{"n_layer": 14, "d_model": 384, "n_head": 4, "n_kv_head": 1, "head_dim": 96, "d_mlp": 1536, "vocab_size": 4096, "activation": "gelu", "norm": "layernorm", "norm_place": "pre", "norm_eps": 1e-06, "positions": "rope", "rope_base": 10000.0, "rope_fraction": 1.0, "qk_norm": false, "attn_scale": 0.102, "bias": "none", "tie_embeddings": true, "parallel_block": true, "init": "uniform", "init_std_qkv": 0.0278, "init_std_o": 0.0345, "init_std_up": 0.0398, "init_std_down": 0.0398, "optimizer": "muon_hyperball", "lr": 0.0113, "beta1": 0.95, "weight_decay": 0.0, "lr_head": 0.00794, "grad_clip": 0.5, "warmup_steps": 200, "schedule": "wsd", "decay_fraction": 1.0, "decay_shape": "linear", "final_lr_fraction": 0.0, "batch_tokens": 131072, "seq_len": 256, "doc_mask": true, "train_tokens": 464200000, "steps": 3542, "dataset": "wikipedia_en"}
MLP neurons of a small language model. Each row is named by its layer, matrix (up: input weights) and neuron, and shows model dimensions 112-303. Each number is 128 + 24 x the weight over its row's rms, rounded and kept within 0 to 255. Numbers have three digits each.
After each neuron's rows, "fires on" lists the tokens most often at its 100 highest values on Wikipedia text that the model never trained on; "fires in" lists the words (lower case) most often at its 100 highest values on Wikipedia text that the model never trained on.

L4.up566:157071114160096149133102117151136159168132124142137147091112126140120085106108101120119124080151135134171171141143154150132155121158142149132155154123138115145102121111136139127110126191115136104090132127126101147128182123184147159152132092133155145131138134119109118140112110167115117156146151145167114068173155110105146104110088132124080145122138139137151099112139127143102142127140134146104088075133136138167140115156124123172104088110117132153141168131119132120113072117162125095112129125124166141127072178081159105145170147197136096140163103141161103151129111153159146151
fires on: " in", "ast", " of", "il", "y", " between"
fires in: "in", "of", "last", "trail", "between", "difficulty"

L10.up288:077134106085123111094148121120148123130157152141106157089145117160173140088122130135101120090119157119108150112073114126152173118138157127137120146105161129179086133110152130105151150114074132144143126144085120140128155113119111111116148158072131146108088146084126150154134118121094122117085179191125100137145117128135162145109128105128166116082130179128132136121085091097168090180148124144125102153091127107101123098140141105149112107116097089112124153126138132101131120106132151137156085146139116126086096143172106158140100081138087119118127156147137097158114180067092167101
fires on: " in", " at", " to"
fires in: "in", "at", "to"

L9.up242:131087170136113094152133120130102124132115133091116135128111150119135151149137140107099149117112117155160156127092115170164179110147133122134131099095125038119137119117123165117140131125151157099124129117104113080099146175106161133107115134136111139113137183141137113121171134149145146099087111109111146137136146129125120109133140157124088109195081133126121102128136108145099150143107118146112155094144140101102137150159111137108133099136109114141156144136133143158080111083148078152145118099135102130137125130071101132121124121116138132103129114123112126141148124160089164108
fires on: " an", " An"
fires in: "an"

L9.up1353:149126152127130119155082094115140076091112151085131161128119101122138115145095129121115121128185155153116094149102096127148120126102115159105128085159108092153156127158145150112185116075179104115126149117102143071140110093124150114151132129159138181108136140133125141118190123173157155139132103089126140126161103145148117085118146116098176146106134171149078154113111132117066130143092127143156117132127116120146105139114175153085113114125095151147098135085136152176107120117124158140106132115131142134126157138104126121120130145150123130143141136085126112136112137105154133133
fires on: " to", " would", " was"
fires in: "to", "would", "was"

L9.up1155:122139153154125104129147128150089117122111149173148087112138128104131152095106104098109120064126135153126152116111141139115169101125101120137171146130130125124117158153133154120115154129091139113123124107125114181132134139114180148175084132111164133114134064098111122147095123147137103145140156127133173122129155105092184130113167133146105098115154127129083177133128129161131121127126104092126142123128085084113117141111147162152113109138108117124156107065114131093142175099146101115102134150154102128108090091163099148143079182122128104116168183108148161118101165159142141139
fires on: " in", " of", " after", " named", " since", "In"
fires in: "in", "of", "after", "named", "since"

L10.up448:153120122106121139122159061106133108145110146157132155158153142139131170116110132168113106144174107109105101111113163109135104118126148171111170093131138135114078160167100140134133130110081134130135098098121132132120126138115100124134142108124162111174143150083117168145161137136110152135122138136081151134121114089141131146133146091173144123147090143130097107139121127139114146127141147136100116111099091153145097117122173128092130116097134094109120100098084152169146136133192174081176129137141117082126145088122112112154121135139149133132111120127125100142098163146146152168
fires on: " in", " In", "In"
fires in: "in"

L7.up298:103095160134120105095132168134140134126131116112092132119122134147194097149163130179080090116101142126147079103129146140075133112141121104140155137103164109121189170140100164107105128145147142150102102099161081135145132112136100116080107105084136132134110146134130134111155146103091131123155104137129143123142138142114134130101124130132163153107163104139133103099143142131096072155096128122129139121178160100103130106109146103153136152124132123142114122091126159120145116130133136160134159115150100071086146112128128138136130122143120145115143102165139125118109109112180102144
fires on: " in", " By", " by", " of", " War", " under"
fires in: "by", "in", "of", "war"

L4.up576:143155131114117138090141153133132110109115145143153124119138137158183150125124090172127132098117112174176122136129131119113103103129146093137068148111114148109134143123091111126134064130122128105126160154142127150108136096156122139122134094092087074154125113117149109147158118127153127117135135136171117120159084089113134126133150140125147079105108148111117100122140106130139106143096100178085131153142106127128129102121117144114131135119129126095127115101168106103119118163167150103111154150155119108131164125101125136135113121157089132140149149146187122154103143137150083121
fires on: " of", " to", " in"
fires in: "of", "to", "in"

L9.up332:135098106123117129124078140177116121148125118151080129113140162118143118123122162147120097093092126117121112115108154163132070144106107136115153134135157157140146115117117176145135110132127136138139125176078112128098094133098150092180159107139150133092103158127120140146111089171137150092138140114167115184132097132140070115095128093167126118126186125150130102097075130146170138109102059137082114140112145139130087096135142117143151149120094142146119131134157133170115100141141126119158150107139118135140115123139167148118127155087173105137162145157161141144123102133135120129
fires on: " that", " which", " who"
fires in: "that", "which", "who"

L10.up1176:145153161088111132116110146165120132178121160121090159135157130105147140156092092130132163144107135108135142114078149126133134156100134129165131069137147108093112142094143107152116078150152124089154145127142134091118106123112139144145086135155111171133131131119135163157158135136139163076148119102099146122126183144136133122099170128132127098108104190138116082141084126112077128142181135118132116149145130164138141133111111083142117137154134129111083111124126116117130152108122086124139144111123091125175190127127134171158143148118082159115103112115134166137117108101151119108
fires on: " an", " An"
fires in: "an"

L9.up1210:148165170129123110154077124135112057124096142136101063146112094071122124141181088151140126122153090116155132103133138149135109143133134145116129138137146100103073189107128139105129152120160113069123146151126165087117160114159125139134123091128113139116067159118093162130129102138108148138108135132098107111129132134132109103112132120109130112112108142150125135096153125095120154129148125118098118159147185131125127121155108143158161155112098140145133101131101107127102119098141116089113153165120110097111140150132096128134083113141096123089149117132097137120129113111128178097
fires on: " an", " real"
fires in: "an"

L7.up478:110105165121134101093129128163120135130167103157108176135102136180171100135120104117121161131174139125129128136134099136159133138139172136137130092131143112087125120103099108147079118124151148165177116096113115155119124120126160135119152092085116132132115135119132147134125110102129136142123112184148159107154137159125151129110108114108102107115122148078144107140111104148111150131095124093146106073156170164132130141121171123115147139121112139132106117094156111166130083124154136131131077141153078096162181114120100157178110109117140178138123128134135110132123112117117122125
fires on: " one", " that", " which", "ad", "st"
fires in: "one", "that", "which", "gulfstream", "vladyslav"

L10.up716:145165154137096133100126177128113120134092154129126103092125124113151157130166139121077120099102132139116123143142152152153138112090193139151156134129127115146095107122095102094174101090149145161109135099143123123126145144149115075103112198122134129119123115195094131172154141124129144130118140121071120114115132161114137147127181153111135135159119180119096142134136096111094141126082147092095134105101143136100149143101187103076091133142106113162132121114124141164141141080142127131175125116118145104111145102110137111150124117108097126122140152111095139142108120166144133123
fires on: " an", " University", "ys", "ology"
fires in: "an", "university", "mysore"

L4.up1307:182120110137113118096122108115133182141102127116163150152138139155117133125147142090145120151132119099042147141135134122141075169139114157123125088114123121139125132141132121157179129111132105112113156118083152111153129128148137130123115122142109096117131109149147115119140141144128107145104069151120130163110138136099097140100137110093132104109121156124142147106148150123120089148127179152162150119110088087121125168131199130098135143115114174125151108158126132157117189105132112151158102139134112104125117136129108164165116135133156131122153135154174142131123146098134109145
fires on: " to", " of", "id", "any", "d"
fires in: "to", "of", "many"

L4.up706:127158152142120101173111132122163099164169154126117141156136139100126107168112113129118088124074142137123107122129170146105117138135126148162134130109154146157132132105109122132077115135158143138109132163099121104112130116123130130136144113141120150132108134142105103133147109100129080115136117154110117151124143102134068143155152121158136112136094125137168129143173205121117136142091143101121099103111182125135120132118134144121123126133124134110116168138132097112102125113132117096151123122178132074101090089111103142140121109121097082128116146149153137165134150146190091101
fires on: " of", "ver", "ign", "h", "i", " in"
fires in: "of", "ever", "foreign", "in", "multi"

L10.up249:165097111111165164124143103092105130190150110071128139123129074176118136105130093152134110147167093100110086110123103151112170111085152113121151142099093096123099125116117136107096137148103176106074130146131103115148123169116104125113119111089134119105149131114070138151123108143144099138119133167117146111116094117121135140180133115129123138089093123130123112129124094151122112153163143102131093101125088091121174127133122140117113104111126127128148102142158116088107118133150144145127154106114090104152089114133112147115108138111114141142101128120137085161127131115127104135
fires on: " for", " a", " and", " of", " at", " in"
fires in: "for", "a", "and", "of"

L9.up93:167129124125143087122116088156152111124134112104096148143108146143183117127131130112171075134118103138151159121099065115115158149123161143183125103122101132132122080129076166103107128153088127152130165143107142142111124105152156152167125094128113139108142154111105138139164120146148066056110147135111094154106117145141142147107113155165132135110152106098159165080132096135104088153125146088125170092102091133080139149144147098146133146138104146165137148116122136117133198118179113122174107123108153162141128111146124106139090113151115152118115138111137155120131127098123123108
fires on: " to", " and", " with", " of", " the", " st"
fires in: "to", "and", "with", "of", "the"

L9.up19:133088107144118104142134109095118121182104169172114101117125103147113153172167103123133122118148122148128157123116134119122138099105108115150154135110138102115120182110108145097100187172099119090131158143114127105127131161140096123134145162115136123137123111137136146098104109106130121147103143145128130163128104128145129101129095138092085116134156172107163115103155124130118130136129142123140123159149144110140146133102122132081131144110107121165110124166127127157107151094133138143112105139182100090169142112128132120196103149069119087151127092140166138148138147137130128137
fires on: " a", " A", "ed"
fires in: "a", "caused"

L10.up1169:158157130129138113147083179142114114125123152111112148117119135135176145107095101147118092112121143111117112123151109112098163142137133142107094123163180124145135160136116135142192138117064150117108133174117159136136088166127100118113097106128073076112143129091106116129133120178151145093115056118132141147095127176136102128172092122124127100149124159118147164142116148131107157131094155124129137149151091126133155127134163083127133117123125153130103157103093159122105145152140142151149115161128159130132104120130123145133122091119115130120143147159119147138131133133079107144
fires on: " to", " and"
fires in: "to", "and"

L4.up867:134150138148149136127076104125134172117135128103115086166115090108088099113130128109112092152082129115109155157132151129139158143117138107185110117115088100128168150164095149136164084126139132086162160117120121128138139145095126092125115131161138143124104186113150135127092095123113148148106093113140157141155091089165076160153135117103129130141109110145128127131098160125127129139103142104149078124108146105097149136140148109167115118108108101133144106094134085103099139136084125107134168131166126149129125157123115129100109141116110147117137139132106159104162107123106097084
fires on: " of", " that", "ile", "ic"
fires in: "of", "that", "while"

L9.up1161:137137123095104127114091117138153103134126168137115087093106143101135116143159099115145189155134099136153135130151142075112119131114185116176143141108143176141125164150146158126143160142099130145153114096117140157155084194151122145144106134130114169115119117130116108090147124149120078115147118130136128111125126123127124113091159115174101132114116114088110093124131117125142139150138131138124116153146105185138128152128177159109077089116128125093148139141093113123136131162164137126143084111125123168129147147147103122139103167134142110119138101115095119123117146120117135080
fires on: " are", " is", " also", " can", " were"
fires in: "are", "is", "also", "can", "were"

L9.up542:125166145142125124128162079124118109127085139097087096138094115143125104090110144121102115082145129098125098145133109147154134124162176101122100114172139099123111140100119074154173125116119137155102170169089130108107125156158129113088134131141104127118128098137141144171123100142123148066097098135144130112134083143111168166144108081143156110121108115131099120130106125092146146135148130163118164144126140175140185174148111101099154143109111129127131117172108118146179137150133123122094127171182126131148132153133163118176076117103133141155085092147124148160105152096119138115
fires on: " September", " October", " July", " June", " November", " August"
fires in: "september", "october", "july", "june", "november", "august"

L10.up327:132148130113130151105134094152140104146175100130113091109145114149089179155129129156135110133095128074131129124101126116141114113168127118128106159125120098163184118112093162093141150132082143125142099138099150080133157131157128153143148149177123159121150137091139139088146097132117099183106135114110112130134161100126132090149124111098114138108147191184112143141127106123167142112130143101145168138136126116110096114099155146122092084133107115140097140115097160131115117131142138115126117146108101089128137142146093167149145145079146160128181120061113102135157160129115140101
fires on: " was", " is", " to", "ist"
fires in: "was", "is", "to"

L10.up649:155155127087118093115070173114113084163099118134110139159174137127110124128156132141133120170177125122143139144087128142155176119123148137157104102070164107154135107146132139076147120139114131077173158148159142139145131103146090137131144094142150115126076091095099115127144131167153103099146109111128136158100125136097096133124139106126112123133140172164151139162105096156100114135120122112149153182143124133130114078131154130142111130110094103133108154098158158145130134141153108108130127141103153121099129109138128153132129130128127131178087124115154097130140102127117164132
fires on: " has", " had", " was", " he", " is", " also"
fires in: "has", "had", "was", "he", "is", "also"

L9.up407:112124109145193090144111146127098132157136131124088121168140141079125175146152142139127153144140127138151155136095138130126148137145122160081129133163113078174077134129111086116128157163148130127164140141100150107173141123118096128108144124093123122083107165131142119127124117135170091104149143120109116128116149146138149134136091112150141093108124111150149149108137105086119128111042146084124132137106121151119130136101093119146128137117110143122115101096142157161143101162133152133147109172127115086141132128151096101119091112162100159095116137159130144130104120113120128166
fires on: " the"
fires in: "the"

L4.up819:160149105129138108121111138132128101119172154145150176112144121162133125121182129163146137147145128119100140171114110164147159112139150152136106133124170144131098168132133122109131110129121100135150078145129139101103101172165119154129117114101126179141114124135121156090115122133150139103082101152095148159153136132147152123107120145123107137129108100152157146126135145143111135150152129075147075097157074140112136140127122175141129105144144164096113152171136117144149078114103135103141125101120104142145148136108145174101138152120145142161099132109165126105132103126122139134
fires on: " at", " it", " in", " of", " for"
fires in: "at", "it", "in", "of"

L4.up855:110131146126157110087071112141136113126146175162117132153112135123139126112113064137137133168144133182131160111121126132098135114126148148161128135143150106111167132095133168103168112108111119109101128137175130116141097121174119081139142136130114166141162142126127112126187113135114103163128134116145133087110095126099128075132167129158163166122118124138133167175108126182154119114100142142137141116097127134082156117179128136125129147090129161152112114144099194141104172147140128114129098097117101108144120145132129112072088164145118107090163139091096142151118150167118113137
fires on: " to", " would", " can", " To", "ot"
fires in: "to", "would", "can", "cannot"

L4.up211:119118100122101125115106123133104076192125156126126137135117105099139080113087075140124154132128103135144143169121134152084158130114151156120172128129126053096095196093172081109111141134144116081137133146168072135093137122132148118158126066157133080152130171129122147140145102136136137154136098105159144111113189129156122156123168104127138097103121141096111091135130154090114135152112129093120122126096119157104122123139143125144135150117115135120150117132110120126148120112146132105155091160152136135144110143124113114127086089104104161085142164115130089161159100118115155117
fires on: " that", " every", "a", " one", " One", "ur"
fires in: "that", "one", "a", "every", "our"

L4.up722:112151119125136142120091118115151156129125127094099096093124130146164156162114085175134135069148139085122150121115100169081168151163132135148133148088121148082130105076116136144159145126112145152135140142173184169105110095143122115121108164138104151151136099087111161129146161143168143120100179117179137065117122160136124095126073080111134126083166144164147160084117129164119161085135134143160118113158142117143089144140106128118097148118099112143131148097161119124104120123168127143103136112152106131184169132137113174067094118141121125127141108111150143138119135133106136126
fires on: " can", " to", " of", " Just"
fires in: "can", "to", "of"

L9.up1488:115151122107087117121150095152075116132103149143109139114132106114157134097150145171097082135111101158112112119090175121133077124149122156114176088147122110105103134130150123147136154105158101146131133139146120064116155087145133160134090096118105127094132113120094137131085123156133116118140093127136111146122137162111158115115174119089102074101087145132117124099142098113138149130156141130137169127102123096131100116139165129093117143121159107126164116144158139130153124129185109117147110122071127108152102122146109155123098138143136146122084131123128096184144170116178154110
fires on: " January", " February", " an", " October", " April", " March"
fires in: "january", "october", "february", "an", "april", "march"

L9.up873:093109105123172103172131152164111175156181098173119157112093111149098142117097105093182097128143098144109128147139149106127095147110123134111086120145121091157157121168192142106146132146111155130142124136136106082160149187098167116128138094100138160155127104140110113108113105151152155134134114134128082174139121120116108159119116120171105115123145166122139132131102140144109116124168110182134104119136120159150122108099182128111104106142114146150116145167147096133085119107120093160102143131139150152180147114133124134152086138091120131155101130158079131108144111139136131142
fires on: " a"
fires in: "a"

L4.up552:096133170109119121087189092211143094128138122073136159146123114078135128108169138168141129148133153089142136131128145149141142142119060186082130159117107132100108127130140106134155125135153123119133135134112099151142172111149131096143139140154113132116074137126085129107119153130154156121148135118120155111130133130142117133148121124130167160087114102082118133119175139103123140092124106161115129095173157127156137144119130150119091175087172140103140163134134107093163122174189094131137120149146108104116137112123170147082125162106144066149153164107131101138131130104113114145
fires on: " of", "al", "en", "le", "ed", " for"
fires in: "of", "multiple", "for", "formal"

L9.up125:100134126158128129116119142150128176123145130153118135133164127142136148085148113166164168145115108139128137115177102153107159119134158135134121168105110083134147156158145150144146098126115137123092129120106103083083152111121143139107175134104114124129113147164111132138167144142114122128121090106153103179104122108101171158136173097154112096100120139141079132129112145174111113152112138157124126149084170100113149148174131130123124130093144166096141148143094152120116139112094134133125163113136120101124132142126091151068118112142077115140111151107173103153081177119094161124
fires on: " of", " with", " on", " to", " at", " El"
fires in: "of", "with", "to", "on", "at", "elizabeth"

L4.up1458:130155124175131141127111128143114134149126093128108112078082111118128092139140145168087115113135167127147112111131127137169108069119088094120137113124147132120133144159123159168156166157159151132153127080135147101133129108100143138111108069076143160168083125117128158160139131149125118151121171149137108107160139099151048145121118135139100114127133109142118129167150144147167092187126113142112156116144143181119107180090144093113120119126122112122119123096114122143100136139141118096078126058136131124121171105149159148116163133096134123139115115159150101126076152165098115106
fires on: " of", " in", "at", "a", "ones", "as"
fires in: "of", "in", "qatar", "indonesia"

L9.up1366:173124134114136092121137140154115118165155133183103143098101142143145181130137125161171114149189120116121137142152091165140116125119132131127123104108099110139146161104101105157125113142142163074116108100133104142125139131129135116130172128095111121134088125140143106127093137131111119126154122150076106155139108129098163182105136121077154103116118119092144111122141123150083100156128129100145131147162155153116165132150150173154128204123074102127136073159144059114151114103117102115135146146108149117119142133099115091132126197134117159145084084142146186140091151114133155151
fires on: " a", " one", " any", " each"
fires in: "a", "one", "any", "each"

L4.up650:113139109125175162101150088121118116151182116153098136181141126143131131131126098128122102130152117131119139142136140151117172129086149121123148108138126132118099077145091101159101112095146143133085086157150168085144123128094101118134115127130112101107120116133133136131168144132099147112138134120109111194131146105109093150158163114139104116141143150116133154086135154141124106135117144117139092129092146115112125132144133126089152147126131171047147097136098136153093119136117149098135138076169111114149110159133096166151142069102115191147143119134171158088090118154120091115
fires on: " that", " of", "rian", " life", "an", "as"
fires in: "that", "of", "syrian", "life"

L9.up912:107138146128121133125106146124108121089190102118139127139134161110119101142105136117098067106125084129071156132158135156128139098117148119082085149112154094142085125148119125141082102148137143092120117139135112116085124089100114120145125153144088147117093140153139130158091166112119140171203137132168122130133094103176164169152131144107136112104139141110121107109119108133131164064128106156115117150109128142153159093118185109105109118102122102138081121127137123170094128140123123122168123132080129109132099096146140156157126163115117118131137125138177134133145135139131166149
fires on: " He", " also", " that", " who", "ams", " he"
fires in: "he", "also", "that", "who", "adams", "which"

L9.up1449:104104164072133106116100124127121091157115118112138142091132120180144093147137130158101123120139109095186142148184123116121124153131123118115102116134124087133093140153153096122096114165079103103140124154168102109151110117128117083115074132108105082105112117152146120110155140133068124140130098160137126139132115145117131142104099139144084113174122168128157123127131135126169119063151145157150155118093138112125125137146124128121137126114113120166139119143140102143138153122144124098186136132110126162091163099114139121139085122143123109132130145095132119107145120164091163157
fires on: " a", " Al", " and"
fires in: "a", "and"

L4.up1308:121169162132110116116164133183145098154125125110143129131152118135157090107112184162127080130131094125134144140125172112126132091142107164068125120151116159137135131128133159077171080158147092121152167180144174177113126133161134126145140112175143104106139115112138155120188077110101126138146159131129106129140144106128088142127139118147131132130129155133124142141143118136062108189094144081129097090110091134106112129151170129150145126107080126139142135120155095113153092148131157128126136108156130161160110129144111086134153145173119114109110141097160122164107154130150134128
fires on: "th", " as", " to", " for", "nd", "rd"
fires in: "as", "to", "for", "3rd", "from"

L10.up1249:144139127142108100124122111117110138131115157110134170154130128175155130120120108115142135115109101115127108128130128175098143141151153121090105147114055114109097135144101145155177080186126124157125120144150106161145128180103157107132136134130139142115125169147123104169126157116119124153128092122176098141157100124111136131152094132096118127126109120087098154160122127052128117138141123163164113184160147108119135169148079136150122140141136140137166129107148081133145183088181118134110142141155126099130122126127107130113114133158117116090103143093126085147156166135207103142
fires on: " in", "'s", " his", " My"
fires in: "in", "s", "his", "my", "the"

L10.up987:154122120122083142159168126130117135114147113123080139150136122058150163131136108126103083139107147132070106142136120111115131115134125132099140169142106099159098126137180178131100121141114123125122154119125149117127134123142150139078124104147141154104098145090126101187135088081125133160117122125111110125096077126129149138158101092162128063137190149107117166120117107144122134105117110147137110130132083122146151130125139131142166133147118093132125121089108171123131170143152164091155136103147115111103183107113108153136086109140144143129139145094137147146144152128090131117
fires on: " In", "In", " At", " ent"
fires in: "in", "at", "for"

L9.up1122:148137088127140128119150095155077158079116143129089091135126130134129120119135164138093120121141101145135155151095093188136131152154142126120146121116145095098133108117153089165154154153128132144116117108114127099132168111103115132126131135132098115108114152147098125146133157130163115099088076132127118109110134172146060160136138119128098072150138110093132132072128133136079089133153124077169095130153128126137185110122127168134084126132152121115086155122135105136128104139150096110130153164103178157090134110123134125109145116116140109139168161147132119121148139105074175163
fires on: " his", "'s", " their", " the", " her", " His"
fires in: "his", "s", "the", "their", "her"

L7.up569:132143140139169104076115118132117177118123107148153138141121138135152106147113144115123115164137129133100140124152091123128112103141100153145121162155133132095169126132143145110134142115097157149108114113095095123103154114121137094096111146139144109179094127124114127152155128154130143116129118111131118114124066162157105149149153111094171112131161099130143129097086137102138121141176110119113147183137139090106185150119122125075148140154111123142123076185119112122135159089154170099135094126125130142143134167104136117152109138153168137154123157128104138079099180136152108145
fires on: " December", " September", " October", " November", " June", " War"
fires in: "december", "september", "october", "november", "june", "war"

L10.up1194:132139138103163122151101162136129148163153143129107125119124097115156132123168123139144104133167093121116158107141129129135120137104083138133119173108137127150153153121171137122145111050088127121154106100140098145133123129160176123099107115114104117130068132102121108102118098102116162143122104150119099139134126086162107100137119141113110108133135098106114123114119081159081135143145126129122148101142078150105131147140133121119154114133116137162117133151106115142129124135120105137143155137188128146138143127101122126156149075127148121135144104151149090105111146143112139121
fires on: " a"
fires in: "a"

L9.up960:121136124120208106131167104120117121155132094168157126148097145098168128129121099104141134083119110147150125132155101146130120136148102105133091109157108108167134135130117107142139138140100129114130114092098127179113110117126151115113131108109102081137138121103132108121150170143097113128117095096130116138132158182129109168099141127091166125093076128165121181164125111132113109129112137089137159166087139149098117131119167151083129174131150114146089159112113118159134158134146108105151129131142117109104167134170131112171127147097119096140139138097170124133118153120162162144
fires on: " that", "0", " of", " which"
fires in: "that", "which", "of"

L10.up313:104138094120130123144168111105099111143122153130137134168129144116128091169162135127120142150183162133148111123149135095147114126146172117170181154146114168158114144165104117119113109135123116119116110124109107143111136114155082131123154153117154102122090138141125143114100115166104092128117127145159140157114142149133087161116138144157138121106138136110123103123128124116096200135169102095128119107159151158154160139124147118086146108170116137112153107104125114143149164115150123137153137135140151128091122140126111102152106162145132148129092063102132144107133129116133161149
fires on: " was", " were", " is", " are", " been"
fires in: "was", "were", "are", "been", "is"

L10.up539:145131126120164178148097093139098104128086149135111129153159103147139127141083136117143167115146113119128128139134131139142132137122172131150147087141098128134104119115165140131099110093157096080136115147142151136140159120144070129140124063139099107110108196151119112117153097151102130107152119149110127123101176142185140124086089161162162110119158091142118137134152104125106108114159119191138113105148162120106179166137157113118179127117166114110117131152122134161114141123135099090154139086107096141117164102077127150138117161135106115117122129100122053105132112109149117100
fires on: " and", " Che", " the", " help", " want", " but"
fires in: "and", "chevrolet", "the", "but"

L10.up239:120153124146150098094162123101100119130139119101133156123137166107126142130153129129130127104178145170109124135149113112162127179153112131130107117146131123088127140092148097095184148119117135191160129116122112118128165068103086156172102105147150121117121147112139169097117158124131111134150127120139141153082170145092125071092092102118169087147113149122144155124135103097135108154111088126079108149182183134126108124133146115116096123161114181139135176133128141114142080183192119122159156117136117121142106102101123143116102125149115123116077152091120144166091103143119169134
fires on: "1", "2", "3", " Democratic", " American"
fires in: "1", "2", "3", "democratic", "american"

L9.up53:170183135132157113143162169104103125109144120146089145105153131142130132116110113163122109101149121150133153117146127121147106126130096146136133105156102134124152172128085141095141098116092147138127095136110096134139127164143189161127141110140129123141109120196145122105122175139064087127134083144142092114103114119127147115105122146142141140136106117099090117135114166088137129119114144112149160125082115122147121097172173092105186122106152121127101133145111200124158152164078107125145079107115147121137127144082148113130138113169167117135132162134138132171144154124130121114
fires on: " to", " that", " of", "2", " a"
fires in: "to", "that", "of", "a"

L7.up1326:126148149079094159103129106172117118129131159136119131140125135141117088147143148110125084154143112148087116092146159160151116154093104140117105096134155120150140164151121123144132149154134161116097098146140134108104171110112167132148094147107137116146105122166124133134121120099129173113092184160119103153160107146175140117139154113142122100105149106119174136106156105151118141163159116090146113110104093111157111145131147182111146139102087116118109156114090126087141113150132142134137122129120128118107175114128120140174071110130146102183183139120136115099138095141123138113
fires on: " to", " as", " and", " of", " by", " for"
fires in: "to", "as", "and", "of", "by", "for"